config = dict(
    n_layer=18,
    d_model=256,
    n_head=8,
    n_kv_head=4,
    head_dim=64,
    d_mlp=256,
    vocab_size=4096,
    activation='swiglu',
    norm='rmsnorm',
    norm_place='pre',
    norm_eps=1e-05,
    positions='rope',
    rope_base=10800.0,
    rope_fraction=1.0,
    qk_norm=True,
    attn_scale=0.125,
    bias='none',
    tie_embeddings=False,
    parallel_block=False,
    init='normal',
    init_std_qkv=0.0327,
    init_std_o=0.00545,
    init_std_up=0.0327,
    init_std_down=0.00545,
    optimizer='adamw',
    lr=0.00131,
    beta1=0.95,
    beta2=0.98,
    weight_decay=0.098,
    lr_head=0.00383,
    warmup_steps=562,
    schedule='wsd',
    decay_fraction=0.799,
    decay_shape='cos',
    final_lr_fraction=0.0,
    batch_tokens=16384,
    seq_len=512,
    doc_mask=False,
    train_tokens=215800000,
    steps=13172,
    dataset='wikipedia_en',
)
MLP neurons of a small language model. Each row is named by its layer, matrix (gate and up: input weights) and neuron, and shows model dimensions 16-111. Each number is 500 + 25 x the weight over its row's rms, rounded and kept within 0 to 999. Numbers have three digits each. A neuron's up and down rows have the sign that makes its largest values positive.
A block is one neuron, or neurons of one layer that tend to fire together. After each block is what it responds to, as a language model described it from the Wikipedia text at the highest values.

L15.gate20:528490553496492499501478526458494528498479491567540449501507479524474516505484502518501484487454505512503480472494446587525502496468487505513522529498507526500449484514513502481457528501498504496470512529507481487483483530468504453487519494480520520504508507538474525495468473477501490518
L15.up20:494508521528520498516468530522497493492505485529472502519461515510489522502567483497525492485505506518534505473498514553462488441493482513506521482520503501506458470512524532485524486499481497516477526485510493471504534498476464490504517484560497454513567536545524494527466523517482547539
L15.gate25:521507526476494501499507515497506524528547493571526488518484445469497471473475493466531490499524494513522497503532494543481493458506488506477454519540534474467475490536476527458487538500491462470491505501489514476493519500476512465548534487504468481483497477465492534473519517500490551526
L15.up25:497548515528457466486499459486507497538508512522505498528445501538508481465501501502512496493489495476503514503506502531493481473500496484530531502540522482498479458544517515513485479529472509495499517520497521514500426490552489475492508502523489484510516494465496519492528534540537498517
L15.gate150:528494446479479470507520504532508540481504477498494492503521519468474518514529531480467503489484478520458484471467490497515506484500497505468503496488520466501483475505511512476513521498525510527517547486442545517511476496505470515513477463491506547507507518479551496519523488483513493536
L15.up150:484513494501516504503484499512488502504489484487498474509458465492527525493520516489474467518489505519502501488513505532522479488502536466491488474526504490517508512480576463483427508533472511502508519501530458455507524464478472455539513474547558508461521490463449485468489499536477492486
L15.gate249:521486501507458439495500536505479500531509471472463463499498459516490552524491519464484501500515501524511459452508520554545492476503498503507484504511474486486500467559529511470466527464506520505510488461510531516500435467473515492545494501489523514495519474483476520490516541493521505533
L15.up249:507518518501476503465510500435489494533523511523494496486509497528527487510480496516488473462501507504525495488494501519509502453511472487546487506477510498466462521557543517514512501467504513516519447515492476498505500467493470504507514495484503501503506526483523482490534521491551460510
Description: Proper-name final subwords

L11.gate12:460532509489512514524499542509455509463530496467497478408491494492493520495517527488486466514474494498511488502467469474511504537461554522521438537526467491486503498503515557509522487495505509510521532492508522538485506452501482549516551462489484492509485498460498528469494503498513494489
L11.up12:447515509462493496513477543460481469454506537479530498463514490480490483507508477447530519486493472500497463443485482494491553527487521501518506529501529518467515463483496539488535498496510428486477504551520516517520513506517518547494567481460478543489487526507505509482490555496499511490
Description: Clause or field openers

L15.gate123:456536546524489522443533489490501526507482498496478510478503512509511529522571476525464504505531501449485540473510494499503494487515467472508467465497464486498471523515491496506503532489529450488517484535556474504503483505448521514521472546491511482524478497506438536520488477516502497518
L15.up123:505498525548457472529504493488502465528508502541463516518480513489457516538525475542493494509491524478468535497505482499491525475491463478491493469476505500478502473437532477509481490468407493516489508539479474504495433485470506428519458478501489509439484482526486472491488529522521551504
L15.gate142:522509533512489506473480527512472546521491487514461495491477488511519538489542516484479485534474477490479470526477478530539501506526463543484460496541478487454481510493536508483480521484511465458486518467507520542497472489488463518501487512485559465487497494481507535527509493508503501520
L15.up142:478513534529513523477516518504479559516511474492472503470524477496519497487528496495477482524495491482494484500463455520524511509549487509472498500489496460491514527487522537505507543523516486460496491485511487528449489515453490534450477496488540496508480483507539537485534486532508500549
L15.gate158:526477518501531411459524544525535486488479497509502498448502472484507495525482502515466470538506513523504437475482490515493522496515517489441489457476541506455539459495556523497519500480521507470539496479496510560493524509484493475491515513510545560505545498509536503520550498514495513490
L15.up158:493514550520511480489458515492495510528478479464511475496514481501504535542494519484503480537449518498495477503534497508493503496487444495502472450498495484528514516480535502490545489490483487430481499508498517505504477495488483464500515487517509518523487485485518532504520519488459505473
L15.gate220:512478478524498533489500482537501552485470506512479526493537483489522496494529463507454471512517512524482487519460466508518499490518469484486509492488504493514466481507540535497518505509507479440501485506499538510509458546457460484518515458505528500506516469494539503517508510491505507558
L15.up220:539511484504529528497461538526481496496467518486455481473498521492526516484523530507455447538523480466506493491493472477509481524507441508469485506473529487456475477483488477446523522487456459463532495501469489561507510520447515510504504450510487484529471461478520459543505509476502503513
Description: Mid-word CJK fragments

L15.gate21:502525520540487501498431490504539471509529489490482521518422500451498485438524474484527540498494510486541506543462456495544511462476489487494513503537493523466498500523496476528513544521469469529545517476482508548495480505522562493435499528484474526506451519468515517512511487498507503476
L15.up21:484516493550490492458502478507503493490475501465476504522531497491507451511500481505515454453534509445503490500519472517489512506497552489455532532512472522517473467575501487472500513540500529465493471528478451467493491531495439469499511529542498504502477512463478457554459502497530512482
L15.gate65:515508501523508509480511509491504533515531493539519498532472479522448491490518521480497532499527466498473515483479492479500530470539494501507507523487494555477511501510505484504492479496482513476497494506533554493486465492520493515471473490493528487485535517502470503500522545492509468500
L15.up65:504529539456470493474467483476505516506435494507458531499448502461475495533493481449482470510461446474471534503477466518487517508436521511498489505491487502495468492525512503511472522474481477469466537524504475519461501520486530527489524493518490491495473493496502455525476523477473488487
L15.gate74:521525455484503469512533536506522528522545468513498528473464485490487532509493500491475552491469566508544497492470513521537521505517506478483521529514534541545502527524523472471517514516523526509494449517492495479495510550490516530475519485508528501513498487461467502531536475557543474537
L15.up74:486492476474465502474484528474529487489474478501471512494470543502487541511494472506515493517529495503503544508479473524454516484540511508517469525469495502500495495546497504532526507469549515466482513517497472497521502462471506512485472497519566520490475495499475449522454498496498537480
L15.gate114:505490453510494513466515518470532541524530506533531521529495458522512503494528481518489475504487488466470465505528506481540504459528509532484550533441467517488499516514546466486522531510503510505446496504554534553477469497516474511524454483505502448465526493506474553523496546483533488525
L15.up114:538499501504493545489516496491525542526528480512524531538512483508504468530492451487488452564499481475464475494484486450500526449500508495514493521464490535535463503471557501495482508514469495497476490527572497514437507529477481544518494466491508487510461539510481556515489513505504484457
Description: Article "an" and word-initial fragments

L7.gate7:502526489489499464506509454512493514554505449478470470525495539485533470517519475509488528513525501446522516508458467485527485433524506489473473446505484490502533517514492494539509488483531468468499473483472479476448539532478525472500510499541518542442468492505510535473535512528520506472
L7.up7:469495499487499489517528524501510464464448518472524504501511539518509524507484483498465467487500520486536539493489547478499535508505507518478511494510455550494418512473496533534511466508510541514500512539482498528465521536467545496462508554501504514516454546497469508521487466501509502512
L7.gate10:521519504481522490462535503525530477491465468528492488477470465468489454505524490524507483484473503529443484535436513486528497559433551565473502480485509514524479491519451495530519467529511499496527523484524472500534476488483508537477503519479493524526546483510497500502505454545526457476
L7.up10:482501474510540515535539486475481506491496522500486504474508518503480475572546485473461530503522506490476503539444514490474500485492470504498529509485495470491419452540478479454470493488497493475528481460507463500532485474502474475507523517510512449461518514498527515457486480502534473509
L7.gate13:481458478513465495459515475551491472477493494464492499517507550474511498496492515502491471503518522495560502493497560491518487495503450511496490501458452517463499495542488536525516507531532493416454506479472516518499518510460523560477492510568508523514489497465471560499513476502507477513
L7.up13:481490517517505507473479469548500477466493527496506557491504525465513468517509504495460477523503531511523514506485556461519485489517448529487494494488473485489504487524510532512508494536527532468498532489484524523505506556481495560485500487579493469490504489498474520490498470522484460533
L7.gate26:512474449514506504512502436500516522529523508484472486471518502502498493531502464480481497519469498547523477539472487538466507498458469500466510479434525504497497480511485492498504464493496469511504524508465502500446451518466506513505479517548533525504492458461493485493509488496478473538
L7.up26:519538485541514491533511451542526505536515514504476479513492505492494531529477498499459527482460479509497532523477470537488485482479509487467484506477504507488499502493454491505493474508530511503486506504461530511462510502489507487497497538578545551510487474516494494528535491489520478567
L7.gate27:475473501547511512488512520528462465484510488489501502533496545471526521525446496489507491547530485526505522488532537519481473500506450514484467481481486447519508524455501542486502496468515532460497534526516492528477534469545464527505507502492473533553460555498474535485501482534468483489
L7.up27:506496460510528514508486482490477434510463515463472493497457530515542516533484491489496479508505527495502478519570569494490482447506487505479520461477496476491480466498504496491522469507518519463504494513509478495502480481525493528506559499523506545538489505512459513499454442532487463520
L7.gate31:472488502503461508517498531540470511485517502531513524515478553498515478491497473474512525499506473495471501488497480528530486545438477500503566522484463481538506491506461488469520474479471466502473508514521503499548447526536506526520516508471495496497472528472533492423515460456506481495
L7.up31:462490484496496532489493463505531468479477526483457460518531505504535492537487467516504481513492516506508468478488510487536508499476519500515531473505483505464555523507471511500522448526492449483512499547521528476463467504543470486481508554485502471491480467475482518453508529514505459501
L7.gate35:516554496531547503481525461485515484480478539495504562501483524499473479503514521508493503490521501525478517510510494519508496499517505469483513510494492513475513466517515507502461492509540506474455485486505488512524511497495503543482548471529538425469511495469554547489503535527531479505
L7.up35:462504505482546511499471494528481486495473489493531502509519507523477509443539495485504519541530513510508477513511538543484534502514494496510492502483513477475505497511516481489442469532496516476530513488508473470499489503470487511451523482510550447508506481480526528505468547533497528530
L7.gate50:476450498476485478471488468515480513494485478509463487514500511498527499545537491497512493483492503483498501499508527484496447550528512526478521467447527533496461501505508541486511510554500501515527511457497508532509481528491497489524530538505502495482506506523477497482519441568480469481
L7.up50:524462465539512491497459528525462484486546541471528486507492490482509515498427504473501514479476540546539487505513497467516464499485524494485518486494503505473484466500480490518476530474536533498520468487475504476516479551497519527508528515499486513490499504514525537480472490534503450494
L7.gate57:485436519512504510513502529491501501471546512473485514453501467494457507483528506487485504504465483491489492483538487534506488511517557506466448493485523483501525544505484478485478509491496489508487513422508501506501485474452493508501472539490521520503489452513516509517469486499483501529
L7.up57:485438482488537499504492504462534487459534507448515542487497497489485503511523503490461512467493482523472476455513497496468505524491574498478498473477542533549548522538478484466500463510490514505509493474530526502502509495510486493490461501464465521500496456525536532512508536477481498476
L7.gate88:531505538511465472465487495485497475497520456552480494489454501486535525511467487501497503487475485483505542449463507527526483465534506492482485504481519522480524509482495512484499475527486541507475509510530509482441462507497509547468463534538535494490481506536470510488493523511471421489
L7.up88:501517511507482470486496456474469462498504519529493492489450513480524514549462497518456480477471504504479522473474535546501462511511502513515513499483526516512514464496524524490526453505474515505474494524510510514490462543514544517468514528513489479479495509553464485518512513517442437512
L7.gate100:466508523520489516502501518525470465500513496532467503480441518522523515479503512500495494522537497481510511492507498480531488525522490468526504535563470476483534526458496520490522532506490505491497526492514485501452475477484495473533522511453480514476527487456490484492501488514491477479
L7.up100:503523531524500498496484516542495458493533508541473490477479512537504497473456525481492499524580511491493499478548514473526526515514463488538512540529490500460539528483513499470505535495487512480517529522536451498501461458488485482561511479478465507504498512501512439510483497479488476454
L7.gate158:482497529514481490499531534524529499470507471518487474493514507444508491517456524451503497489485513520449521526454511554515499509542490507480506485513482493483527496523495509505506465505517476494475515442497482497478463525477550539483527505518496522471513494477487500510491537457493472503
L7.up158:481485521514516472543558474514513484501491503483467492483468507495510482533456491520486463466477469502484472513477512508526503495531534493481516466492514517468480470496443474514548480510503496475481511462489498512542481565458561513489550531521510505494541484489503480528464502482457526519
L7.gate173:498495479492494529520525503527528534522507470515467475486495502476527473530499484504477499519435476456514528542489497482547528483493516499447470477464486523478522493530444492510507495497510483507525574497481475509479486453481508493504502492461536543481468532505477501494534509488496487532
L7.up173:510546514526515494545510471483500511570455521546518474490485519497516437557511433486531475527449482467489505515514472523540491509485513488453475487479460489482523485487491473512512475502514486527509563494488490488505477460480519452517512529535546541498463503502505475517559488473467471518
L7.gate201:487457434492475534501474493494509505472518504520447499486472464450507502465473508486511453514489501496521507473513469496501508476479500512500494517495481476497520537476496514463499443504518499476498526487527459483439467491471512511516497529550508528447483465466487468491508489495496489519
L7.up201:499489507473484508467509497538573508444509475540461461485483517478485523499489523511512496497471485553475503497484507537502452484465500487507486518531515506516480501497508508489483487525494541505511535459496494493499501552521476509526493556492483534515487440479526484503487525502527502493
L7.gate220:505509473494519508518511493495464486497517470529475470491485539485509507526476495499506474492473474466494475483535487472540484446518492488436462504457491519527505506485509480509495483483544477480545495459510458474469481522499529481498506477557469559486521527513481543473545481516483523493
L7.up220:501503477481546498521493522526503492548476526516457479510492507453460445482478527512468501455515570513503499496491528509533483480518499529532542487483492534519486428500499519476540468509552509471487496516456481486491502519491492465515487478532507503502501488510477507476526507529449548484
L7.gate235:496492449497523501535474489484489476491461535500513499530543501501512502467525469482455495496499511447550500489528530515489494478484529507464490485490522546485501516505490506490493499509482525491526474525502509461487492520509527482514500526525439534525495453497493499515503536502511548545
L7.up235:489539511532540494537504519517481446480520491513502491469479472505521488480520543511498497512536536419532472519513476502509486463510511481492484457521485513449480479527496484498508540528481496502496482479562499511521477505502533540518478524491434504485526477489480538494496515484527500537
Description: Institutional head nouns

L7.gate3:505511536526459495503491480500475509482494499496488491497529475484485521506504454464548530519487494507444487510513493542531497521517475505523436511527467455459506511514489507531469508524478507496524502496496496482480502482493491493457465525504524512514503536496519545466533442530523442474
L7.up3:501504474511495465532520435508519489508473511501538524504508506516485530511520471459563510491481470515481457502527508517485509513501520486506467519519482479473511498475503482476469488474460511504547480531449496439435511441496502488485506499507465508486480524519497566486468475488499476496
L7.gate15:465526479548534502474540545515539466506538485436465489468495519509484492494533460463529485497488488473514490477497480495493474480495483537452511507468506477529504506546484474496492504487491552480530486544485514504503497494529480517461523543531472534520510488531486501517468487503463511481
L7.up15:506528508497513499466518484552487523472460479505500557415516467503502520531485500484486550485477548536476493517504508490537510478524494527495534495486488483529491511487489465502482486468488472498544463528485492553501495505521506486500526466487477514470525510485511523460490487566510478493
L7.gate46:500483518506471503509461538500537507528531501486502500475493503529473481479510548490524475513473463500477532532487487509481449501462527547478507518460502536509524487491523493529514514525460513522498468509514462517508448487483511516511512514524475498499498499537527508506521467519497506500
L7.up46:520497538530466505560488571498513511497498540532476511510478488473498546493510508525448471536480476522450546506486503528489532520441456507517517506492484526495513509474507488486484482500475522526497516489489530506480504524464532504522503471519543510489478436532494488500462532528502479480
L7.gate52:502514502476511496462506487468519495501520425487478541480465483432473515501509539471500497508469509451489550511485450480508481518494488498505521446505519527513429460514508504519510502512490493489462525490475500507506510478537478491488500506526500523502506496487505523485535507508459512513
L7.up52:520519511446464486487531477502478479528499529497472500467495460487507472523523478516474511522444497493488498442464500490520523543462520500501476461507490519479520461495504540543486516558507494490526517510509495469474514522563465459442508492509512539497441528511477506511455486448509495502
L7.gate58:504529508530499486505477510510566527471499462495554527479478518509525529516446507471526521553505510512453448489530494483484554504524518493519504438428504453469499488522488506508491518478505491535482480517511520475507489543504488534491501503506447477475555479460528486521488497497489523523
L7.up58:534511527491466507528497501494499524506473522483494505531553492489493460507469506554485498457478480506501493532512482471484502478532506517497484480480476493492509551506520511512547529493536527528478460485525476493451500511486496514510521496491482495492488482471537531487505515509457511509
L7.gate75:514498531529489535499485487423501459467539484477503467528511533492482520488475511470519515531513495490491544509496459496506472530484496538509486530480531488525473494510499476465488487531518456493488546454533494476540495522497516494515496489476524511508488513453538483538508502528485479507
L7.up75:467504540520529505483546488470464480514517553497496540484505494490492467501487515507502511497514448483515535505525475472490470503482496506533517525481526490510509502490520544493525564471544471504439509541492461480476517454466507537495487511471497523455493496464554473509473525543492505526
L7.gate77:485489508523500511503504484466468544497513529471502456517513478498502499493490471481524476500500520504478550468485484488519515495483486522537460521466482509493510520472497512508450479493532466473510480479509517508492465488489441530510544518522474476486483519541513510501469504484508493512
L7.up77:436484485542486502522516473495447535475482534473497457467477482507496524515521459496491501508473524505485499462518493475486509484491494506501486531490479559465517469481507513520480523486499490518474489474476470537494417521480469542509537522525493488507497512517493512449519514517505488506
L7.gate85:520518526501508474465507502481496496520501458542456541467474528457502497463528509476502526496454463508494500486504499511545503472533476475511448487468455465469489481475491490491498515484473500451448502533498472474464503487549497446457489527520473490477503530550514511477485478506499479505
L7.up85:519533515521507452468537506475489498552493466532493544467448535486516495471488538476484495496448466527489517480514515525555477509509484487512485512492506504473478499499500454508500512508460506478463497514487539475499487474541505452468506511486466466445526528547499494484511505482496496506
L7.gate99:528492491497469486485437541460470517476505512506486510495495537534506494491482513515495565532473485484477509513542526512498443502497485510496474461510521496488492476439481448531502501527466486475487523489509491500531493496485533528496491488463441555531535531493506526488508505529520472514
L7.up99:512511501504514466499515503493543457476502519523466526522467511524530500476541522474506512496512479527494515544511561559506487497488476489447518484473489456451486482495480535515468462485513492494517438517499516527527511555492508510451472467481509466496546473506480537470479512515499499517
L7.gate113:520501503453508471541526508473535465473475526489496512542494482482521467529506463481542518491483506487444491455486525512521558501491523510490497494532511465487505500498513497486528510484512494503480501465486478465534500533509540518487480537460516523461488469494517524515470522470486515497
L7.up113:540484502508511490516485469513477504492516506535542523511525479454497512512491474510510554483477467538461509474501472467506498497509510531516445526467494507517473480506541505517495484470515455503471483437508483491512487491501534500461493526545467516484521518469451517500509492513501475555
L7.gate166:508498497464492485505501496493485509543508496522475495536537487486492520493468472531495471488492491523506476551484476496514507459526516476492484488484505482503503467490495495521505494501526505488487425527493513481509541517482474547495519514499534440530549537530509539476523487545504496496
L7.up166:571529527486491494506500463500485476494496499546489524466477518499492489484507500552460491496504496486499499516512527499507476448510521496496478457498499515478477499450501502535507480505477493463511504492507509508508545499494530492565500500474477475494522521532517507463486467524499466533
L7.gate169:490497519476503510443508506532519495492485517525484501438496446540480488507532530484485496530485518491510477540505490543498504478478459517554500475485511518470505507465504520511465491504520503470441474465460492509558438488519544480527479480513505491469502521506509481517511536473473478493
L7.up169:482482483456448511475478488545495495451503500491509522479549480485499500490467505442524517466467492490511511494505461513542545509480513515488506503457504525522514503534504473524492485487491498490470486467484497489468493530520454495502513510521531440509516482500512493519478488517538466534
L7.gate175:496502512482458492542504488511523448503509507486442574455542478516477526480529489511511479506513459508505498487433513520500502500536467545509524513477486527514497463534517507483497501479506509529502513479492489505492546503457488484550475487498504499480463530511510527456525549541473519496
L7.up175:516521506490520489493531493501455554520523546501520473478519502522518516489480518519508542515504492500490519488496458495530515460503502486484500507459495507452539523465483492438471481501467478481524514516495489529498510537530491492515517481530463506499552487533484494495516527501500468494
L7.gate219:511537498494475475506511519494496512510527516523442508466490512494504544451465512499482483518436485502500509459514494491476504510501511488480444469484483494440513518475512479524528503502478467465471535437511477509478520501481476543508500479543426515470480524541480517521516497538485482489
L7.up219:469525450489464488510537476500478503513510515489468513487499536537494503507485503468472474518433453526483524499484480522477517513497496485524461508483499492478502509515499454547540518518481454437487480452494476469492463524522474513493505497510496496417487527519488480507483504487510494511
L7.gate232:530514481539509463497457500520506484527482480543516507442510481497483504477515545499474533498450471445499551489507543534507509514496489509435538538504505494515513558528491520497487507470518501500487479481535454484473491497465462505473463505508504508531527468515491479497479493448506443505
L7.up232:492508506531520489508482460517543469527467530513485482459492453503485521491523546506508510521516520470470501518539510541507467510465468497479488537543505512482521509475485485469467517501485498505480527507470489478478477525515484444532458467504496504529526487498440541492478500466527491550
L7.gate249:481523507507507483529496530537493466515467544540458474525515507475494485495498489436508464537454454451481531528545483512501465442484526515489479492537505479500509543497524486522488482504565453517554493530522486502472506502493499537475471524507471481525496509526526501531468501523489480496
L7.up249:495502531462518515507475514534474502506483497489501506500479515542485496485488537556460499516492466526515519470509479501529499523517503546488510488524515518478508478518504543507488500510472530515501555522515486502502519504485495525515472534505486458541476534511500522514542502503483516453
Description: Relative "that" and l-clusters

L7.gate34:489516522507528505479492466486486507448492501516521503498456474499503511498505510540520537531487470516522494486490489510456530516527499472529498464445529497541482536521524506464477511479524513444478507533457514515478490500496462482442534498526499486492497473496517493493533535489468531495
L7.up34:514504522497502524505472490522510445448531507479534498466518479522534511515503520518485448496550487476472514532473482478508549521503499488506515467498524481501502547521536508522450507518544462510503482507527514501480461496500514534515505484497537457515470487547521492509545491472495510483
L7.gate63:537513500497497498516509520547466499481504473462498485481461469514474503448454493503522494512475509469490493505496470448561513490523515534505480495466516512483517516502500507534450571493544507504511550496475510486505489465484484501480520523471539477499490488534547510492535464532459472487
L7.up63:493476516507431472497492490529504508490503514501481507488525453483450478477483487514490520520506455500489494541477502525511501515500462466482489497509480499491512505512491506481484530429494507476498526456465511520493437511450480507491477481530526462551511483510482478505487491522489521519
L7.gate67:546550500461466494514465484528455538483506484530491492510473502503525478468491530558481504517505500536471504523507515504537501495530527498541436456516503532462513491565530508494468495535525521476457489467512551500489462484485499460554516460509520478506490486520509490508439534491506503501
L7.up67:498518506504498475553521510537493523470480539464459490497521492488463525495483494545488528522514487524511491499501517467473489488473452466547548489505543509459514517475490485483477529486471515505470470521469520490478520539501461488493489513457501458492512467547500492498421506463500504520
L7.gate81:486526497486487513534475493584498496526496532506496479473498489480552524496500470516480492479561497495535517512467551541485525533504533491513498481531500499459523482521504512485507481509509562454467532541513512535461516467486484505526511501497502515542522466503466510436520456505511469522
L7.up81:499472522419480517521517499504478515518485483490532478498487483504508518469476521491499459484516497472549461489532525480475495517535496484526514470463508521503477468459526518454543521498539499489454492494498481512514494516498483497514510447502517498522538479500469518494481494475506505507
L7.gate87:506522505527489492476489493510512470498473484509476531522480414498496489494528531506434485560460501502523516509525492491536512481508473519491483497524482469485513507525534479539503542513520488456497533495472530513470491512504507518510480537523501483497500498510530472481490507510497478555
L7.up87:501493462494512507474521472518545472511471492490505539532490444482457455515535520530456466495470486510539527495538523468495497508509485509488545472512536499498481483541479471493495508521498504473520504519444495512479497510497525491534517478528499487499485494500524473480463531479461475516
L7.gate105:530535478527456478486542510518463539524496496471495490496479516508473513487447494481532516499519454468496459520508454500533512533444513496489551497480505478497496491515483497540498524457508489468521520490501500505506492482494524494497479524508474481467461507487487474476557528499534507480
L7.up105:493511488516513528479525500536502512500477502471481527504485521483476486484506538493528512467524474468492502453474499484498488548469495501492560525490513463462486473514504470496484515476509537490533543510496491496487514482519559506527489511486493494497482478456511479508519507488550527460
L7.gate114:496573537477516505504511482467476538531580502518463519450513491515486529493507513507506511492519529533518493502510495499509461511524476514505459479483521469488506505501495522494465501472546531470447534440519478462522463506468461505479529488479505508468528474541501507478513497506500504521
L7.up114:454563481496462471541528456529490471491504494482472504474477517541515548497485475505462491546463527535500495485522520437508470536476519478511476504456493533473494528487475489523476461483490493496481533524501515523490482511509487439510535538500489505463531504567484494492503475523503468508
L7.gate125:490497471519467513477520500506491472490507464489461498476531467547488501496520494510488482463523510496513498481545503476531526507519501507430512490501504477509517534519446492483454547477516543508484512476492498493473501535495460543508523493475537490463509515512525523459464519492520499555
L7.up125:472481485476505472518530521471471517473557520484513531484496483491496487481457503496565471522481513487489492472514533439506489493514474481504495460474532451470494541476486481476514520437516533524469517473465506494515486506471479463508522418498528507545489501533492495466475529496479501553
L7.gate127:494431496544474477501529441527492486524523496489513503485512491530465486486501505507487532479491521504497464527477466524493546460516533490505455545485514476521496515535461502532501527469541491497484473462480506518515484485461542494430522510473532478543451480497517463470502526467485510506
L7.up127:451499482496475509475506442528544503513514551519514445483467508496510520555510506463527552513541552517490493517513539482535514462516512458520509513528507504473519492489517472514497540490522492561489479526473521487480484490468492499453480501471495483460494509478498533489469536531520498492
L7.gate129:508478482492505500496511528481465454519483479487474465484509513471507525443485498437506452492477497502440479445524490503480515529491570495462507492525525489492524475479488512490490507457510489471479514493511484513483477503467464469505508502492490480473483441515467480523511469469490483479
L7.up129:535499506531507499477476540495489519489542491532460460467512466465534518443487508501505440529453518476461472468498479474486478534501517503503496518517518479488499492493496539520513514541521503492479513458506502469529516516476519499493519535514506523479483479530464474483548493505515466487
L7.gate163:512546516467489470487489536516463539508477457527465517505499470486463438515493501525516483505520517496555502468468502499523520521503475495462486476506488495497496449508480494509494524538484517448533457515495481553501466517500500479556462506516505472518503539532479506542498494488558512522
L7.up163:524511521490491498471481535447470513435509478507454503497469481478481459520522540506457483539460544474495471468460505479512486473512494503517499484520507500474469479495509467506547504492492488507461469542460483506505517486493514545531475470503549490505481468470524467479506514524449491506
L7.gate172:517475483484502509479482520511487493551501516497506480522491481445493487488452503461483456525514521526483485490495525490537474493526503451483470541509511448532501494505508542518536556473539482477467529517498516510500509483504497464486481503463515491533498473477457477512550503496480525497
L7.up172:548518542502506490481461536482487490530483442492496464534521504431503498486461508499565496474473472468466450500528475497522497489521528473473505536533490489475506550469494542489493526499530477516511474449493497457521488504494502459484500520496532487486492479533492485511462468520476505469
L7.gate181:562509486513484507509496521530486502516497522564487474476491457494504510519461552527507451513468491450447452546463500491559504455522458482490466526503509459471516514521479517557459497508565454466460539474482523497489506492485475484536481539516530530506499511520492505499481489517518480522
L7.up181:536504463501526509511527512547519512477492532547539509530501516480479479511486509532499495475491488508486492539515519515504475478496452475505537507498529480516502493517493495510465485481543482500491503511430524493492515526539453505558498485488533543498513497524476485504487516496509514493
L7.gate198:458524509503489520527516526526470492548487500517498511541505494519480490484517519483505496483516529505497516495497534481508429529537510505541486481550497447466576480448476503426491498496507506488479501505516456479498463485477477510520507514449513524503503483513517515548476461508528530495
L7.up198:495515514452496514509485475497456473481498527484489512485501531450479541510515482516491499463515531480513503473486514416551525560480508492498530530516507499492488495545481531460524512516504494489505534488468477498490496514437492514521511493464481524509465486499495519489525508489482504490
L7.gate213:505486521537477493493491474534521509534494466507507486496492485505476502504496493490508511541457485468501492527502480520556540455447440473448513503522470463465499532508488488512479530521536476516477506517517529520471458484439485507483497573518523478502503487524497509455484485524463490505
L7.up213:507482545508506474454527498521515496507494519499519510518530503477461494476515469501504520515498482496500472492533489497506536482469463451507512477496503493487455490527488518545499509521508510500499510501488533578519472478449489518495506509528490476522469460493518474487480489505442493464
L7.gate214:531475471469510507500525498515510510488532499518462503474501427451512526502486498510504499493471494471473515503501544534549552426525501488464520507501481479454505492546491498487509532470524509498493507503461481462488494515461524504533543528504509466530498489526519549501511536495505528555
L7.up214:511477510461495496485546468535444521503510530494460486504524440490528503566480475527525509465456474531473505514526506536499513485503531477480488475497460505468456510512470505486514509493538478504474465533439501501528510498455532451528540504515530471525490461532531485514469497473486516541
Description: Item-ending punctuation